MLP neurons of a small language model. Each row is named by its layer, matrix (up: input weights) and neuron, and shows model dimensions 234-329. Each number is 128 + 24 x the weight over its row's rms, rounded and kept within 0 to 255.
A block is one neuron, or neurons of one layer that tend to fire together. Before each block is what it responds to, as a language model described it from the Wikipedia text at the highest values.

Responds to: Responds to the first digit after a decimal point in statistics and tables (425.5, 46.0, 7.01), and to clause-opening words after a comma that lead into "to", such as due, only, similar.
L3.up195 [103  97 127 102 179 117 124 104 143 171 126 103 149 129 145 105 108 108 119  97 141  87 120 140  96 116 121 105 135 103 140 162  93 155 100 112 179 105 125 182 133 137 121  89 136  67 125 141 171 146 146  94 158 129 146 128 105  96 169  89 122 146 108 145 110 122  88  91 146  85 145 133  91 131  91 102 141 150 119 116 140 143 113 106 158  99 118 129 105  92 133 148 102 106 159 124]

Responds to: Mid-word pieces of technical terms, mostly chemical (ine, ide, hydro, oil, gen), plus single digits inside numbers like x86 or 450.
L3.up635 [148 128 146 138 122  96 143 102 149 103 113 163 128  82 142 155 128 120 111 115 127 103 122 143 133 104 103 178 146 167 118 122  97 109  96 138 158 141 177 146 121 107 146  95 103 111 166 122 109 156 103 123 104 158 131 130 110 137 110 126 137 123 113 122 105 157 143 140 185 109 165 167 132 108 134 121 181 125 108 103 174 112 114 119 159 153 117 166 122 146 130  84 124 164 121 153]

Responds to: Spaces and table pipes just before an upcoming number, e.g. after month names in dates (May 7) and between numeric cells in league, climate and election tables.
L7.up568 [ 99  80 140 128 147 141 179 142 128 112 122 156 105 126 155 112 139 131 158 170 134 159 163 149 115 126 133 166  73 144 118 137 143 150  99  84 103 153  85 128 113 157 175 153 131 178 122 156 133 146 133 103 128 180 110 144  79 127 144 136  89 160 145 129 156  90  75 136 149 145 160 143 159 182 131 127  94 117 105 116 102 145  88 139 121 155 178  91 137  71 117 116 144 159 119 129]
L7.up1185 [138  76  91 125 161 153 155 109 114 142 153 104 139 142 142 168  92 154 127 119 141 114 126 136 143 157 169 181 155 107 105 114 156 135 121 163 141 131  78 167  81 139 165 127 114 108 117 153 107 115 171 121 146  94 109 138 130 131 156 135 143 101 176 170 103 111 136 145 117 149 148 148 107 137 126 118 126 111 142 130  93 146 141 126 116 111 138 102 117 103  81  85 131 115 157 104]
L7.up1231 [111 115 128 126 121 144 130  74 139 103 122 125 180 145 128  83 108  93 121 208 117  99 127  93 125 149 136 145 130 102 112 172 153 109  89 126 107 143 110 153 100 122  86 106 118 162 114 142 126 122 140 136 132  79 136 121 138 108  65 136 163 140 121 143 150  99 121 148 136 122 133 148 140 118 140 143 118 140 138  98 175 137 122 105  92 104 158 145 129 120 166 144 101 127 142 121]
L7.up1402 [143 146 129 123  98 115 152 111 111 132 124 121 141 102 114  92 153 143 125 152 137 142 175 173 127 115 140 204 115 127  80 143  96 143 108  81 127 141 123 144 117 104 132 147  98 115 130 130 102 150  95 146 121 140 167 140 116 111 123 111 107 113 107 146 107  85 137  94 122 121 108 116 160 135 132 102 116 115 176 145 118 111 137 136 146 107 140 159 110 147 190 123 130 156 123 157]

Responds to: The bare space token right before a number, after a word, colon or table pipe, as in "for 30 years", "married 24-year-old", "| 5 |".
L8.up71 [126  95 178 114 108 132 152 166 103 124 119 156 126 157 151  97 128 114 106 118 128 138 170 140 108 150 137 191 135 132 107 144 137 148  77 166 104 144 134 181 133 148 157 100 112 137 135 132 147  86 170 149 147 110 165 117 121 148 127  98 133 113 164 122 100 150 117 145 126  88 133 119 129 131 131 131 151 140 152 131 120 140 100  95 107 114 136 152 112 120  73 126 102 101 132 143]
L8.up241 [ 75  67 136 151 129 156 148 140 124 120 126 130 118 142 113 100 111 123  74 142 113 122 164 125  97 166 143 169 109 144 124 118 137 142 139 133 121 134 143 160 133 129  81 170 161 100 156 117 139 100 149 103 118 105 155 128  95 150 147 121  55 158 154 127 124 130 135 144 127 124 122 167 198 163 125 122 100 125 128 102  96 131  80 120 103 139 166 110 119 147 127 148 105 104 140 125]
L8.up956 [131 146 133 111 146 102 178 136  93 118 132 146  74 106 134 133 102 133 117 109 125 136 146 141 149 114 125 131 144 112  96 164 118 137 115 163 158 171  96 125  86 128 127 103 162 183 132 162 183  80 120 120 166 135 115 113 123 119  60 115 119 132 109 105 162 121 148 161 127 105 129 131 133 104 138 145 113 107 143 118 138 115 142 130 108 162 173  98 129 111 132 114 116 127  62 193]
L8.up1845 [ 97  91  97 125 143 133 126  88 110 113 125  93  92 145 145 146 133 150 150 101 136 109 168 131 140 141 124 121 125 109 122  75 129 166 131 111 133 133 141 181 129 125 122 151 155 130 159 127 164 131 138 111 135 139 123 111  83  91 116  81 126 107 146 133 180 123 174 120  67 134 122 111 160 141 179 116 149 150 149 114 107 158  92 135 119 141 118  96 109 121  95  83 106  65 108 145]

Responds to: First word of fixed multiword prepositions that take a following to, mainly due and According, also thanks, away, related, failed.
L8.up1069 [120 175 165 138 152  90 126 118 144 107 140 129 124 110 112  97 168 113 156  98  91 113 105 153 161 139 149 115 116 144  90 108 135 122  98 119 106 113  88 183 122 100 123 102 124 110 147 125 155 169 149 148 157 115 176 114 112 134 138 109 116 174 108 134 108 135 153 163  65 179  92 125  94 148 173 116 120 165 156 146 149 100 172 111 132 149 124  89 137  94 119  97 162 115 115  92]
L8.up1686 [118 124  78 144 109 142 124  72 172  97 161 108 137 141 104 142 175  88 149 114 122 161  89 154 180 141 149 154 153 132  87  79 153 154  81 128 131 143 148 109 113 130 148 114 148 163 152 145 151 148 123 117 105 110 170 134  98 155 152 125  95  98 134  86 146 151 133 143 118  95 130 176  82 132 111 111 132 129 125 131 122  76 139 144 167 135 131 111 127  81 117 104 106 130 138 132]
L8.up1739 [102  90 117 128 168 130 172 140 138 143 136 122 145 101 173 106 140 176 117 140 101 119 129 125 138  82 116 170 167 157 149 165 106 124 134 149 144 161  70  82 133 117 154  95 121 143 125 153 133 115 124 120 138 160 135 126 129 104 135  85  70 138 155 151 128 136 138 193 154 138 144 113 165 101 128 135 108 127 114  81  89  93 143 124 155 145 170 136 116 102 162 151  92 109 133 158]
L8.up1786 [ 55 107 143 128 110 119  60 117 133 137 127 143 130 177 167  93 124  85 133 139 142 133 145 146 142 119 106 104 150  84 137 150 203 128 139 131 124 156 132 112  93 114 132 138 101 102  70 172 176 163 114 120 155 128 130 160 144  98 165 134  99 118 145 151 143 117  95 132 145 148 128 148 142 115  89 134 165 139 141 124 130 104 150 105 152 174 155 111 128 134  70 121 165 122 102 130]

Responds to: Middle or final subword pieces inside long technical words, mostly chemical, biochemical and scientific names, such as steroid, eicosanoid, tyrosine, hydrazine, interleukin.
L7.up808 [119 106 111 109 139 123 119 120 145 144 102 129 146 115 124  92 128 115 119 104 114 182 119 148 194 116 126  97 149 136 134 141 115 133 116 124  93 117 116 189  82  95 125 136 165 127 172 151 118 136 149 161 131 143 110 107 130 172 109 146  94 148  86  93  92 104 126 148 115 126 113 131 177 154 141 109 113 133 144  92 114 121  95 128 140 174  91 124 124 142 132 111 108 163 129 120]
L7.up1170 [110 133 151 168 146  73 156 131 159 134 123 127 107 105 142  84 103 125 166 112  93 100 137 165 160 163 125 153 150 174 149 105 147 165 122 125  96 125 123 146 127 105 181 109 166 127 169 131  91 178  97 137 128 136 115 141 135 101 121 109 107 103 152 136 109 142 158 135 162  99 103 133 117 144 106 101 130 161 103 116 136 127 107 133 113 136 149 113 131 109 165  84 154 137  99 112]
L7.up1834 [141 124 114 148 145 121 118  83 135 133  73 126 124 159 148 129 124 127 118 158  70 155 112  92 176 111 119 143 136 112 127 102 179 112 101 116 152 138 136 142 155 133 130 135  91 112 112 179 113 152 147 132 131  94 140 118 147 151 110 129 105 118 137 121 138 139  92 119 131  81 126 159 124 136 152  87 138 122 112 100 131 117 132 111 163 136 120 123 129  93 112 140 109 162 147 125]
L7.up2326 [ 86 112 156 189 134 127 164  70 137 139 109 121 119 162 144 114 142 101 156 123 137 128 128 128 165 135 106 105 117 155 139  81 152 116  95 177 149 159 124  81 122 149 188 155 118 152 132 134  63 139 157 109  84 119 122 105 114 128 145 166 121 100 128 139 111 186 119 130 109 132  77 133 135 156 114 153 154 125 153 145 148 105  96  70 160 159 148 141 151 127 143 134  95 112 109 103]

Responds to: Inner word pieces of chemical, biochemical and drug names, such as oid in hydroxysteroid, sulf, box in carboxamide, and oxy; weaker on scattered function words.
L8.up1747 [114 151 150 138 131 112 136 131 183 165 106 167 118 161 125 118 114  80 126 123 132 122 128 133 143 141 120 144 137 134 153  87 130 145 120 168 127 105 132 102 125 111 138  95 144 133 141 136 118 128 150  89 105 165 128 155 157 133 152 116  89 111 142 120  90 120 152  97 139 107 129 150 173  90 131 108 170 159 108 114 138 107 117 124  98 178 101 113 104 124 124 135 133 136 125 119]
L8.up2219 [146 115 127 149 163  73 132  69 132 142 138 130 114 122 123 107 103 110 165 109 133 127 108 105 127 110  89 152 106 176 158 108 104 136  78 128 150 138 107 152 103 131 100 134 120 136 139 135 120 117 128 160 134 140 134  91 117 128 116  93 126 123  95 143 121 108 158 112 125 150  94 147 148 144 156 124 121 100 128 126 124 135 118 114  95 142 109 136 122 137 152 102  87 159 146 149]
L8.up2399 [ 88 102 117 107 113 139 111 114 168  88 143 113 131 106 145 105 121 106 157 156 109 103 110 118 119 114 122 192  87  51 120 130 175 162  83 107 119 131  89 136 135 158 154 110  91 144 125 111 145 151  88 103 173 134 116 131 110 168  72 100  97 146 159 111 148 154 151 141 131 129 124 134 126  94 132 133 127 159 125  81 125 113 132 135  85 152 100 108 140 114 146 125 105 126 153 144]
L8.up2416 [114 147 128 157 135  83  86 111 178 137 134 136 133 157 117 100  96 132 185 116 127 121  96 164 191  88 131 138 112  95 115  93 122 180 138 111 112 114 152 207 133 115 154 110 177 137 137 158 116 151 136 113 138 139 146 127 123  81 134 143 101 140 141 127 140 125 123 141 145 104 122 126 150 124 134 144 139  90 137 130 117 163 110 132  93 137 121 127 148 131 108 126 120 189 114 140]